config.toml
norm = "layernorm"
norm_place = "pre"
beta1 = 0.93
doc_mask = true
MLP neurons of a small language model. Each row is named by its layer, matrix (up: input weights; down: output weights) and neuron, and shows model dimensions 0-159. Each number is 500 + 40 x the weight over its row's rms, rounded and kept within 0 to 999. Numbers have three digits each.
Before each neuron's rows, "fires after" lists the tokens most often just before its 100 highest values on Wikipedia text that the model never trained on.

fires after: "s", "st", " inter", " over", " f", "f"
L4.up342:515408483522493533509506522540527451457502538584450476430561471493448483541458472518476588532494526505554521459465443551480421490576493518556567590586507453443421508484505452464484501555517491490469468514541540517509520480490463549457477438509550507503460493567527525580456481516459531437565485483515512470509484508558487538516475478453518550503497477538491506503467515489466536521485464456488453477518503523507465392451549493568490504497594429478510533502393465522577495507481475
L4.down342:508489473425504487499499548454507522505490586490605463531546564543466494461476560496519591550541460485466581525458517487581463476436558498444498488607537489534528488423460534456554496469471471500435470477479516511517475526492431502501506551490551535501468522486511484558497524446542473448453442503557494435494532496500545483422481575498468574525482432480552471520486528465424495521488467501534529418486562525482497503500547448436519517539462536450506476470540498505497459473544580

fires after: " S", " C", " K", " c", " Com", "C"
L2.up290:415514554547502475512455466518489530502530491579565515552509482497515505517532409496531523486569519415504517507551482543526497530502487519463430528445498494490515446472497460463556558509494493467557550523395526529504503489533534440532532543535464510494538544431500534561558540490514492494471497430502560484530515416513415441547533509464517394494495462474516543471449510560455419474407486517491457498529502476451468523510476556473516511511385489528525474491521533457491440558566522
L2.down290:456443530512521562395543512535483553450494531520549505458507423458506499472493544483522494517518536488533499487497495546485463377551509557484525519529547451494531437443489449428492522509500453509491574489516467471503538514448482470471526480530538478452480510471497502445541559482529558521487484562509534484475501563452489503488443434564462560405567482583432514550425484572472503494508466458583532548522431522551500549454518449501413508465520518496474553542508543481551508470483501

fires after: "d", "and", " up", "am", "at"
L4.up309:471546518443504559498513439475445503489540532537496473503494474507497521487498474490429531535520578470448493506503552460519573468569504523432412476482507481440436564536439506487479489551447568489469478530491430507474566531502561543457521531481420486455481493478485532511471557437456462511485529478536517527425544470493433467476523490578504518514507439504613484557566472483594546501540450392498495533523468551503479516501481510497490494525477517424537522498491554571489572443478472
L4.down309:506440556500482449480497432594526593453442522403510511472514460450432530544542520484484424472517517490492522447515461506517515480409447493477508469506550482536485560475505544588533525492571454495521477471480487458502540500530503575489509526494472498463502529495457520425487514552485507446577513533537466454514554482449566461547550505511542525493474516493432553466488519478421466545508529536495527582507546547436535521514564574491501459472507442488552464488538466482553429492524419

fires after: "ar", " Ar", "ir", " to", "c", " Ad"
L2.up223:421508406561531491564500503490518435568466491537421526392440510575518559504469511540500489496506534508511519456441397520507494586496500468441553441542567494509528593482482526522454473433480464569507484464512455489486547499499505494511503492493463475516505485516543447533595511526508518484500480467549528506483494530528542482433522499479568476499529515438555516475462466530433508504499581557488521449496590491508446512430474519529528482530542498536530481476552387467490512482483476
L2.down223:533518459506496548621449450454528444437503535485553494475467463469425494465469516471463469438527489504471485494544523548480435489571523533518437456570417504436518498502518484481536533474553560492491487509499590465524526497519484513478489429506517466516544542491499481499532549485444559519550563553451529537526537523489478508472494489410574426437434527515515470535454466492563506494502505469501507511505533530531455507490526521460457520471568432439491548547395518548551474524559425

fires after: "gu", "re", "red", "t", "w", "ar"
L5.up164:504491552485499538484511560534476515502539573551519458458539523528477478502531593445526553464537494534407484456499458534446517500428471471486439472506492478547520522582551500543467510466491387527491472460491500550464500461540523512428527551434512477493494558462495497561526482577473530515552435481478500482565497544493569535529523496583566448493479519476504568505466512561485493533491524466540444400555499440553460430552489456425479492486482461460523518433536430495481484491478503
L5.down164:460490396467482505519510488491513454423519482523460504499529521471498493468545507547504494497477571483504532493516548576522573442537502510507512536458535484491537545447537490556452488410480502504485535525453477441519525468487451569570490412576508474555497531534531494533548465469570453481435520538497541466443545608497527544465495505453510443531517531473591554519519498483449613463491516411505486500453468528448420442463517453499523524449502479507492550470475491498558509455566493

fires after: " ", "z", " V", " ("
L4.up161:523510492519393519551515512434482575479442512477524472534540495484496529570575502573573516435526574561551524466433501532487550423546477456464469527525501446530494545427510540521498597442483479496446512506521469559443497521490442480490523493509483489512495525479508476462439581478424565429507445592505543500493459469543558495506486472443519511549501508491535474497508451464434513481482493504549516531524469567471481522491452459493443517520495592510499477497449518444547521432494562
L4.down161:438449455574492540546525435557407411498520506531498475498476436508509479482579526519501559514464528536502560533552492441516509466448452482499522535513444576434537428564499481467458483527524497520510451512549523581458509453475533487473520472582490460471549494474464495571513600517493502618470514509485491482586493488467567493476439472541495518490480426511542463489468509513549508494473467509450460434508470492418478506509507472538504484512501458547499503433576479559477532546515469

fires after: " b", " finish", " return", "d", "k", " with"
L5.up34:487509498582554487466488467529529537492467457512467515466611535433446561570485542512556552528493514451440473588381526581527493503486550437490500498456439471476452500623452503530484547510495465521534491496532545530501538502504537522536460430468469473519452455483553507502541509447474468514526562581472507495469499490435471591423498435514467492500466497522520431483505460471425482508501515520518541509517468433450507538534504421470476534522510502497545487500468508474556500543500540
L5.down34:549485487455477508508505449455611473518440508547460510543459492512506488491544567554548416470525476523516453540562427543491563481507505553496412547501490551498550492537527448527527455498504498489435520460428488494486435465464516489485514522565542528483526546525464475511499502547490501452516485583439557425594476486558473494571465505431501526496431557453541473518505496398474504492470525538484463489527399594441495476443529546513491475514535476493484547452494472554489501490523514

fires after: " de", " re", " De", " K", "te", "de"
L2.up330:453424513490552479560474514596501513593561427540485513461472467483408537467550474512500470541502570512527556446509443538534484479456509498483487488557443521551413474529499528473504540567463534429479509489485455443550527443556504501462540524525554600567549479500454505502519486487501502483479526407510386488518549493469490506499490525421497503548479489478506496473491482430498399520523531544515494504538493540422500476550494491508503497438455485539453543463524499563519496476555536
L2.down330:502450503563466519442531474550457457507495483407527488476496500480507509504520480518466445492469495453491462493433440521505469596539526447401527505590482605484555506462508469532558459481515440491513476503509456484554524453465532461446578429496497400523458544505535511515557491478489523488503515476455484509460487510524489572492485444526533597493538458461430539586478444515541491452491459504559488514501549509516504547467576522547494464520494562481522522505444497504527556607511526

fires after: "op", "P", " su", " p", "p", " un"
L2.up258:548480460499506525505569500491433542512497523483544559511552530431485470488452509504480520432473582501484503555531469560571483504491585482505444437464480468601523517538476443443460521491484545467449507513486410510533523559512502458448480554489516511502467476460484564510463503471466553426512445556520601470576513423446467512480533466468482513539528592508553493546522461526461518449453486459534545468498445461478501436519482496453570466528492537521525557535568478528507472548441518
L2.down258:494559560483520542565497495478497505497477445477484522473518475533564538446535514501444518490451544536489514445517510495527571497511541533512501568510475500551527514504575530497580486556548438536508426486489438531542446481493462506505477484513560461486473488524460457481483454466472433554498492462453449488475379603517479491512495460455502470493569455540476513482501446627488458564522533538515456465465464543493490470509480501481501448603445505498409521512464547610528519476517464

fires after: " Qu", " U", "ri", " Ma", " Vi", " qu"
L2.up68:516513565513487548486483398476570504576471451532501429452592504541393467499458444528481476502438459449469471470524553457482468502513455455494482582512514493511505520503543478584421517498486501619453516476495481523481547545557495544522531552475476505582519569421482484508515528500439505496479412502544508548451532471470511515492474571484579557573534559442526477496442504489495472541493520431512499546506451508480446518490444515496477491513508565505499460495538466464510535504484482
L2.down68:471544487481452539466485561499570517450470505483529534471482448555481509455448542525535441544548448437477485488467475481488506459390484514542533515556461454498491491548433432452512469458513405513546458499524455533501511518437490498454514535439581453524535538606523544487497508546449466527489517480515522514527489465508433568500484522554522523428562476564520522493526482475500486459497570545528490445439523509485520440531488546547461457480503526474522529574562508449545575588456534

fires after: " ", " m"
L7.up111:499564533506463436492479502502502518447503470521462477495554509500513508505545570515504503519533534522498517544438462542531566479549521614445485461489460567468470469493532490510514494509491521483534540477474493485508440496476547485378493479466477465496530517554557483455414577522563503459506528438502543517524461505547518509574474465437506542544497478499404480472493511591458505516456515545534544523545476505474469523472554390436377473549558531505459570480491479459474516430517478
L7.down111:582517440495534494486479539473490515500508506543509536417546519514512540445409545484483519487414557483553508472460515453528552606569435506477527462526452463512449538496524497522485534477506440494506474512516498548499506513514506530559499498448518471447442570455440538448534496435457507534470550553411522531433488585490470529491538620492537544453468476550491554442548455543525499482503465439496484483496480479480523536527496504494565537499529521473476478513469420446438588480459498

fires after: " Ro", " dis", " con", "lo", " b"
L2.up509:538519544459494499472482432551454441556474470446570411546542473509537575510387487470468376591498486527511543484462495533525452519532479484514473511565538493554444546454523513538592531441458495460530551525545556452512496549459465493559568489486447475518527521495454520483458461518531508539416534576509428508462484539477513550478491481467498422475479528518514478480471517450512516478538466497526512547507566546496525500482507510517418524477477527537511482473509421506514484475571485
L2.down509:467502480536519514523522528438480496460543528516463494457481523474484514476546498514440587522534493489490420434375489488518535504490523478466549515479524486467485531540446477470427438485508523543539486488505534503480494554528488467508525496501524578439510523494511445524497498384532439488582471559515474453463570556546524528451416535530588560486445471576463474535481468446531489535455565512515486443556444489527482569544492519424516490455512544479557496506519454543530591479513457

fires after: " de", " b", " To", " p", "p", " De"
L4.up388:476495472437516448597474534426477522641548496531585496505545491437474470507488497532542507414487523529513502552550477540454429539521457522485444500495513544517539486501518506533554461550430566447427518538511529485544598523505498533506474552453472524548507473485508497436519458539479431504459500533498508519546519504466523506483538481493488444458474517629543513480457438491444476456511528495482546487574504522455436492523429436519512524463498562515476515492449485526473540449482475
L4.down388:486515494536456494515613524518527473493502491473484520479519537529561502460569523440487567485469529499533489505457465448448569609452458508490497441513465485517481452515539481528483511443496480432513520496491533503523492534576463507511469543512538501525528575524558561428515524489484486479547572367499481457481442403490466506435460500483472485517570478468522449513514544458530530537556542435485464470461473507552427510505464486494544492513496580531451513547491441547587500420529482

fires after: " Ba", " Bo", " bo", " Mo", " Mu", " b"
L4.up272:530499506539536447515539428455485480449450557462450544488483499515480461564442521489482504507522545587484560470459499483483567469438593534488501525498544489547472462547536518561454479504515510490492536412453450451565426557462507573466495524538498482586516509485523533482479544467511566531489570498498425559465512547498537512518438451519479521524470528520504490508468416446434406479467452530447521483490490525476513491464550545527517545430488508501558553561497411479485549506556501
L4.down272:503430510509483526506425510523564501553508524563643470467462538449517513553444521498549512471505536475502480481488443579495473526499535479542499453470536513472508458489543562525517543524512468451412473493522542507534437468466483538507501442424522511494498403468511509540522418498492523501502497446518521496582489558445426516541545484511496576529544505513488448489485470483439552535505519496549452538499394558479504442492555463505559415549482437506492489574518471488481508545444503

fires after: " de", " re", " De", " Com", " ("
L2.up435:443528480591530481518536578486499453552549457541417446482467500524443477518544422471457496537449470538529499498447467454461499538523495561485433480485431551484551430486479475539525487443494562550501482557527478524505545447510481406494454567516520418566485488572492490534525478515495504512495536438403527538568439535555492545446532542456502479460470516534496496498518486490493510447520560528547561505543551502464483545500431541499494529568499515497486508468423515507452455559488557
L2.down435:531530439512492417516507473556585523499473560506460486508457480485518497533471557491504471489596477560447472529529495482416472517484447446449517536466540473537524436478573504506478485511499551505510516485463567543517517489497444499474445568540530443443425482535556477468513385493552528513564487512412498504567428519507472528480564539552446487475487518542475522468516579441497450493544471529411511459560581524552489490536575503464453543522476527563493500485472495504484484507496549

fires after: " the", " T", " in", " ", " F", "e"
L4.up460:501493528565463537537560497496470510487472482507450501483480477479518419525580507548476518486449534482461502501575562499527563510528526573528482472535472474450496477495537512462441511468590542435483523535546459558511484459495562460472495467479530475565482456461476529532460523444510553476534522553473542456507408494471487467604544485542535435520485548450477461363567547546478499481466507529457551407508554492533525476517511466549480483488525495467524543460468469428487476530434560
L4.down460:455498476523481523336505525492510441475492474488523567483525469471470546521510514484507465487461483523558543481494562527496485482530460530542486422522528518476531568524412548485519456556526517509495482472637463476535454497499565521531486501475447413460465490470558519590519521480432476580540467536518498514533489527453520488508447540504537519556502517456498444487527533419548507499554450499503554488525485508525476484487504491518477526410532533509450480562472411445507454509559439

fires after: "il", "e", "lect", "d", "at"
L4.up72:433438453430428462531518496538530526539533467492473535456506503534540551588583493513442460530538502575491368454501496486500515547495556531474389546451472484517497536537413429574525515461476478486514481470419538470502527506509553472518518488489439479510502468467477494556509547570500501471506452507507517502468468504441416448481518528506500463584538458563532464511453562501544531477490561602453484508510488517539509504500518544515499458547483494450482560474484547489509498486458533
L4.down72:497505488515546505478483479464537439508518500442558433492488466481558513439551496503520499472465521442521581518484467531488504435601527464538547510501519490502569491487535476486488558467503482389496565485484531527474452579437487485475504476496490584444515573524534493476511522535432529455482450458581481537487597567497561480504493454457504520485494535487536516496473489400569462556469474466499558504464601508522520481489476493483561497431542570539461484540500443441460438522498463

fires after: " b", " Ro", " comp", "C", "b", " Bo"
L2.up336:593481518492437514490541503509505502459495455383544559517561539503479569539435510473503456548492492574451517475466548506463512451528499470459518519516468497532511468497517492467503479486503467563491562500441552579478476499371469539470461533563510546467510533479474462485518519527536541520519482476527569501486533490448521478508466526596515501517466464570503332452471551451459484454497459474486471516467533483544513449521575517509518455569521561515520500497490480448490481470564489
L2.down336:553550538587442492577493481442487438484444487490451584483530448511495426515469497504526517528543487441483470395459478460487464454452507592502477510548497465427499540450459461477484501471520553534548476526523493495558539501494475499495517605552539459502394486437464520497580496508435534567443483541506453540497484447503516530545613512542511485572528525507471518560506477442537516504485516458526534479461539525520495467457520541511501510431457500511556493466502509439458510507502541

fires after: " ", " Re", "oc", "le", " Li"
L2.up124:481538516528497466467518518471541422508458515466426450475497455533532464514450531549434469505488503502531473458462476541573536485452470541436479526434479529497531554480489422463532540487539521501522552499526501569523528545510496507533520515518546464435544492531467501469439486523506472486523515466529542487579614465556450545500491596443515489417495454462572482476511559601479428468499473500506538511508515410421467542428520461508510496506534465471445540516574463548448471493547465
L2.down124:461523470491566448554492551474561523457455468469490479439561477568483504493554517594493492464526550496501528522465497505466460443473465484475523510527479516547554481440472486551554522441484480532533458525529471511487379476556493511449505461504592454515448478469537463569506514504585560517521535465486473523504504419500489558478582454476484583473496464547496519420480520545535432458571414535530489531499500507440530535435531489499496551527464527463490534504529426473444497544490446

fires after: "il", " re", " Qu", " sp", "ul", "li"
L2.up499:458470556498517521450525548544487538386491512495513559511431435617506488523449482497531474463472475457490471430457537417467441460466495534483499477530570495515571458450370534466438575461496518517489497459473493508456558469546496451506451543527440557471526435547516384424544484532498518517469456459535505538460500498534497509510555541496509529577516522495471488520495539487471488545488489517483512547519512477505513541472453588524526510507529512456537487530504480558521566514487543
L2.down499:459538514484508461524477486487498531480528575527465524558514447466539543450442555502459543589457510527581517506530510501479440422489450474560461507558461491488476500454501450474516506523533472413500450508564519472421426541499559596524521538508544499530450508516532512455512514522463519443422495504459409544504528544490550522476488435465526491536510446518404462446453523504464557510558521513458504489570517533588508547464556537516472478457501432490470511494459487560509544532555459

fires after: " A", "ne", " an", " B", " a", " so"
L2.up203:448493553520554491511465489474546526428520515528451526484541442463457493541508454506507470480536538537494533554512511513522520503467549564552466509412492484492471508496472539453522508536504556468527513505524547439471475567464575477435562446492558453586475500455448503516549496529521566459534515523538523625540517461440537459498486523482603503542388420514483481477478482485496403545514497555472464466498502482523520477494487469469415470450527537464494542521485467589494482432469483
L2.down203:530540505512455550564381452485509563460444510508516473581540549410487504454515579473481541443517416519549529431528511446492530532515488501443473481560454545542487541452473495510480504512515398482471502467446421491424486496506476537563510444523559491463478452404535461520589529470504483521515469514554528495496549517459455470509516566538480459531430442533499477469495477505543557502484523530573498456482487541519491524512571492551523532478533480511484453568536542520486517469496473

fires after: "f", " N", " Se", " ex", "o"
L5.up423:531491520518560535493440534458474482537482501483537510480445549512511491454534549463500545527452469485488464524497484555434563494533467487431520589530486575498516486555462582466491515487457495469561460507536446479533528480433523524535430432501549509510440487493440444482455515540502481574566579554506509515519417480524526490568453451494493423483506507488442569526445558495546453464463522469544504538477526450458433450505520476504547467448478536540563430481486482452509481582549572
L5.down423:504529505527492614484572483531516433535532546513491486567547473440479429571498472495534487557491475428542483468521473487491426443455534592474444479465450487467537522471546452514551512501504500534490482540447471477571523524453489532528422481490561517510542504493540471562554506465545455432487435505514544498482541451518531527488554496435546482551494473492446458522515422530522464463456507515582477519545475480494470513535450536519495481488522481420464620467430552499488496428513493

fires after: " de", "al", "ra", " a", " De", "air"
L2.up464:508490536479458530457517461456485461464531476495427525482527472471494498527472456551546450468498468416541543529473503457498498506475510483495486481574506541555581469468567492474538564542525475531489516490408468509502592629483498498487497544477470530496493512527515500540550468476518475435524511504423486625465505548520532488483519497487437439475570470513512499497519434520479516511463469486574444426529518522510402426506443479539499539517491519501510489490543491577588522408489566
L2.down464:517496471473524525469487504542557522499572489475519500517502572507481528499565472505540510494466501585525408541438543499472489420496488550515484527472536503579497439488433517471473498564414452482472525499525535567507541426474499497508514556417541504481524529390469500508521472577532587469485457555504438473495490469482408539512562576483539608469454488487479541473497514514524510570431543456452488542443472550493539507517522475468493454512497438472455495436486505531447536471490501

fires after: "e", "hi", " E", "[", "u", "te"
L4.up510:440497494486399509499521544475497588510466483510462515489514469463500569480516535463475474475527527476515556579424456567490482574524599433475559524530463551528502553506505509559519493496603505475536540533520469458551446532517504509422463480499446525548489519424489508404524539513509432472474511508501496515523548529452540530464454514470438529516505513483514458520499533461487440486514473489491519494452462479545458460424558463487548519509466477493606528487388528519519567515556451
L4.down510:493579486433497543553451452465539449439501536463502426480505494477472531561475486554500591511528538544511497520431518493470471519473537500529504545481478457510518570527511399514480453430455502553468507471540498474442440502495484576473496489519472557474535516524414516492456484551515479443570428551456468480509542459520485537464461514595537416528525521573437528518514432477533537532497530487492532510511416549555479495506479482470546468536503608497549500544484517473490528536475430

fires after: " sp", " C", "it", " c", " p"
L4.up481:492552532495493448519480507444440508487467583517549495517557462503579525567438436511522471550528486457544519471439407517456522487519574540552582486534493494510518482446479501401516535519498467558486470459443443460494550528521566499520456574513474483565514530512458498512535504468556501542494534475481502528534506479591530477475509519541520436538451537512525478562465488442461455461463524404488474534519489568499465519431501499492460473545493522456547476506533485461449431591449439
L4.down481:507513519548542536518487530507474493402528514417544492415520470468560543434472597492545481457437505527435522491491379535448482598463543512492565556434520473492531444532507506445470513463500459482523502523519434520544479522488508548499547514524575487500562458488496401534479475487521521502465494517536518464526552436453532503498468452487485518537442479432529555543506463519487527524586487468549561446541491482508506516468554496475449493534396524447493518527536515542491537461508503

fires after: " E", " part", "e", " M", " most", "li"
L4.up245:454492475468448484488510507552492504555465553530534496616580447562478576467520555496438576493507507529474499484479515501476492495498509506489494504500439471485531508510519526537431478475462493455433484420494482462475477521559504518527438408520465599481521478446479464446454487519537542575491424522497515463455547529567450525497410484525525493436502522513531552514518453544480494524534517541479600482495466496571525437533430532560521517424555428479499544526520479488493541524491573
L4.down245:543528512478534511485510423552531494514577471449464581495472512446465497515489531537485500491434490483535484477531464489518465480484519594458477456532507529560437466563515449466499458483493559530567569460539531491460518451450519507485593544491468501444467484472487442506490464557417459500522513498580544575501496505447513502513568558441500543544534461495526523560506502469429526511478499453478525461532505494555486499530579409502480544519523517508518366459513502563441454460533446

fires after: " re", " ", "ri", " trans", "li", "ci"
L2.up45:453535542577517532456538541492462476434527505467503469511485483547508485473519451492441514458491511511489544477441522471547473480484493476545539576567476487531617481535491446382448555437563499492481524471519542498512469526555507518558439528525462554428531499474525513508509519490472503623472428492506378531509462470464521515587498582454378525485548499508512513500535526514477515466485453506520502509505508499455511527459527492476490498504516556527531446449474500409546506520477532
L2.down45:482497428515486501477464447509530544543460529504514444528451498549512459501517525542526470499523518617458562541574538418510524437465498472468518505567554524485502452524470487503549535532468467455504498439499493505451488522475438498565545486479495559546557482535515585501472452570542493487502617540497439483512555480470498485441495541561448477479508459431514429455465551451489550455448492547554522502488468442463469455460488577512491450521530453503550505527429546484459584507510519

fires after: "s", "es", "d", "k"
L4.up468:453455542460424556542455475483532527534516467577491435475547586484487515473454535449452550555495527585495477534530557487556498530496497501584417476475515520478512541515497520559433504458519520540500506528501429482525492498485517463525504498544381516516420507475512502517482501474504472578531565495509476447531470572436575484455478390489541461465474486484457552506479498523520424461546542452556536483493543438491443553560532507506518496544552441483451491486492472497519493483454547
L4.down468:542486476545544469502603482470490555465431515455558554504463478521474522458479543472465497437482511505513481442610430502499491514551530485540461541490443470500541513574538498459498544524530490484514511529545574466510505444450404498447524450512525535390546510592486456466505547513551453501428446593462499555522467519421510541533528443523458511468515510525502496466527519495504495481553506541469531535475461530491606511427487526514465487512504468485547467425468544513478545502499454

fires after: "l", " re", "il", "b", " vote"
L2.up358:528526529494476474500467451581486571435461487420560496519508538530455564543482442635580560486459534541542476479560488495499555415432509570470486476487488415516518465479523487435475495409469512450488503466461483496517533501501520510535500473501490503426504505410501505541524460469499487469501467497472483523510488489495504543451513507424507522635581594538517520495482534434513464527517549452533471509506531415536523516455505496539545480437494518481532498507546522467527484515492483
L2.down358:424484538608511470548454533458506495496490460536524583555515484427485458517492546444506483546519516427579484463482538549382546496475487469437486578429476506518509489409523457448526490500478509466576560584501559556521473498529516483513527536469535471522481466505529531522467505476517510477503546421512518512525462471466465496497551487536534572482471474519525613511484483515493502561482484500541440476545505454501535439456551493485519508463403489454485530546428532444506475481530480

fires after: " T", " con", " ", " de", " Ju", " De"
L2.up471:469524588544473505552513522482528454487515450552531517555489505449515482543536490476463467525533482459532520490522458527455469534505602464394479491467465434574438467432552479494468575542534483419454539516508516489562492471479566482462593506562514488522543517518447508537530529497506560461503513488475482499535502394420428517505513461427478498440565470493508544492429542521593455513536501512531483536517520525488468520451483475560498519501469508543464546476401512479501500437477478
L2.down471:470546497467534449484497567518568463514507513490566493487527552510505503518502458528487472555514518478485538569480504501502503536417493467488588365540430471521457507482524449443580537546452476485541484418533463533518507463498490470474594565533522509489526512550485496465491479456462458443528608519488493511616562484515496511471497528440473458474533528468482411489446587473533523573475451458555493550480507505531485507429447474529514480545478423515498474506483502484489522506530455

fires after: " in", "il", "D", "in", " for"
L2.up347:559487499515537456463491537530385474503489491507516453501563462527525471503552526531447521479525494516503542534572458457543473484492541453477552497558561452582470480516416546531559508561498505498527495528449484506503523506523494512483505530460507484445513532474593518521504440449530437486566488549467497547529557490518437446497459469538463418483486553486439437443467439499493451438548458540502426538570528511500498520462533497511508527514474511497481470465530425449472437558629536
L2.down347:498461450511439448496513558474493504473537515611477524429433579516430440467502493495486445501484384499466489485535559537586556449494477478523552499438443519484515544527436590480513484532549471471503483528568417470443486486487552533452449486495512549512519494517504552565452537434568510516464457451565556531509520433529479473496560545544473472479497561520479464481498460455517489495476523434509520507548457542478525536502523422499473497532475520518529495603524515490524499497460510

fires after: " ", " M", " a", " Ma"
L7.up501:502502485468482496457545512500539488522393487495453482511488461549477628507511518481520552451470513484479550469450478438541503513538464559361523543523501480530506507508583479494495484549573511521549485532512470437554522559503563516561553548478459481484538392497523476507444587537517537444480517545448462570532505501486460473475554538524485495478444532508461484458520498467480496468433522623512499514498526447540520518490531444535444486498481496497465468468467450518491451506429549
L7.down501:506482492468487500473532480483566550468539431540585504454541502491506454518508542501580421524499469464579490541448556474575500475548521464568551452494497486544460409519478483461500464457440423563496550468503561482491490527655422443505470424550509532504543526477506571473492471531529551464474547484488550514544521523564533495545502453457506564478518522499484498439544502540510514488459507427523499522483474449473485491489413469455512546470469490474462522523514543494478473444467519

fires after: "ri", "qua", " ", "li", " Hu"
L2.up53:483531549464525435442485561510525487520532531531496529532500497550438485541451564498455438413487531454542497473467430460530520454458483513496466571501512512529519540540506507471501514459499462510500496539500390580487462557496537525463444490507528527504511563508481471536511489511501571502473383452608497493562524463525461467538501609477397497452500520545516471570519477507444484557531514535504546483563410487505523491447494486454479531469450545548491500441460552508535479481447502
L2.down53:419521457488442447492502498510488517474438531515477595481485419509448518531498579478507490579466544501492572423516480435507530494528561518456472489485508557518541468511453483449500427515500467582519528522510505530453520445533520562523483495484509477449546576469464541595493552415529419489528561523466541443485498452461569499563486515549557522469552511493518491426527566523519525463491491496511459512541515427544479488521429544523438538496509458456501546465465460509481484504585480

fires after: "n", "-", " S", " P", " An", " co"
L7.up366:478443499512532439483488480467442404531475515520533544538550486555561531481534496506568413467535492540516532453408462485563562514527463559510452498433487530389499508497526520436498488600479536444508508478506507485516505569518551527500510565517520498491582544490528477536492582481456478493500443569501505534463481509497526494488445435501457517437525514501448479479454594464521484510517506432454560501461482495493535500492468506572531543467464472440497556386540500505502524557507481
L7.down366:454505508579432486484481429521476519386432456431457510520481539538425485444519514530484526494493576510523460591506476515458502434480493538537498544515558531473558526548429531542477488523475462470461559530501498503529479488535485493495537517538480446546419490499528468481553540544530490454475452467543541453516491558499490501522501507483445444489459504573595498482497445500542523532528519460528490554531607507503478430575544455426439550498447488507518416523522478531543484495547517

fires after: " an", " 2", "2", " An", " a"
L2.up381:434459520474540512492418569501520448544631475509550500477477461496488569518486481516492485443464472480462530452496576517561531542520490456560517569467502569518473515538513525485475545485546530536511495480482510542543553497496490447480479517521461473604458437410477605507511531503548523482496538521534483551508465502475441551534529480516522510496464536490474523477496547454509529516503525501511490476471478460474518497456489437449463457422419419462579474490498516481372467487563538
L2.down381:510478533587602454444494471487511574547457539407566518572567450477480460471528488500450591486461500488549473485457511482538511540514462512511535451444569436478488465529494490480506503516523441487546506505520513555515520428481488515547525424521539526455492467520516501567516526572503455485461529482484459458499525454447534492448452557586553501514500527463490538543539529418486507523483490512417432479533523515454513419496531501492498508504546500524436421498523488578491557455528430

fires after: " D", "D", " P", " K", "-"
L5.up260:449513546504489478539477483486457539596418525548523472478580442471517528576421478504474566482513484512434532442505517425521438481566507501505464455497477455456550523546554459417491498501563537504477549443492483557590534509563553420483517494537505477474540532479531491523489456431417503513544507438535463493466447536556551512484509438464471478539531477477442550525563455388536515485486519534479520551476500489514521573513460492492538493505472480452549540530512488501492515520561472
L5.down260:540504456527449473429493520482540428464473425484442523450485562458531521440479534456551475478472547473518546487545494478510499510468494523491521515470490619486538552452526529423468445500488596419452430555551523440512518514499565471488587458477513510604480566591534482525566522514536578513455460473541501439476513522502545545526490501459530476458479482434513535513541548495485542503530465497468487490457512508455482511579566490425510446488485479493532508489450506484440523497512542

fires after: " a", "al", " in"
L2.up457:558510506468583520481485517486497548494496442533493489529496529488510508489476532483485465490501526536450518514509547430432521484449529528471550546509499502510457489437496538463530489495543464507442448552554406490467523594509477518508501522426516506457517475526567560472510446560562446511581503510479500537497500543528545434503523496517480437418532485503416497426459490476500513520528492531478444500513563455493575415452494503539430452520436562554450586459613422488476523472514497
L2.down457:487471492522549478526515549431500478457558540516477472491581488518479517482493539425543517444526527442453467453516542465429555533458537470568535486520531499503551468473569570552497500488573487480522537548527391491469467493478515475444468513501531490555482445482458553476461449466463474492554488563515433544531516474473526457421488581478482463537467414482604519538520443467558509458481460533527472462515543585499535482528527492584476511477554524445478563506527519517451496495532450

fires after: "s", " tr", " be", " st"
L4.up219:540559498583529482551513499522562528461526493405480479483475483517544482485500535491516453483440405533509515540506514505475535500488536507448498532515463497462533472536531465460497590570524451527523460436463504487537492428412496473469515436498480516394580479535478500517435558456481553467510521517448469494514573473467468486543468440575541578485559523544457523416489472483465482493466470531508444531491503436539529451484493497533521580545500499462586567518466507569533492462493551
L4.down219:523554548465405495535510476572524529540445534509544475538488472534521520466503443507508464533472496451503463498511475472456520540450526389508568410502520495390434503487494573494474573554496538575461463512491520526513497513489457608438511573458477482573509551539536481461483470483503463524536458484496484517469447518463519516408543484496536529497524494544453402482467530517450518513529534484463493482599504444519572558480486515509498496502474475491451567480456548473488503571517509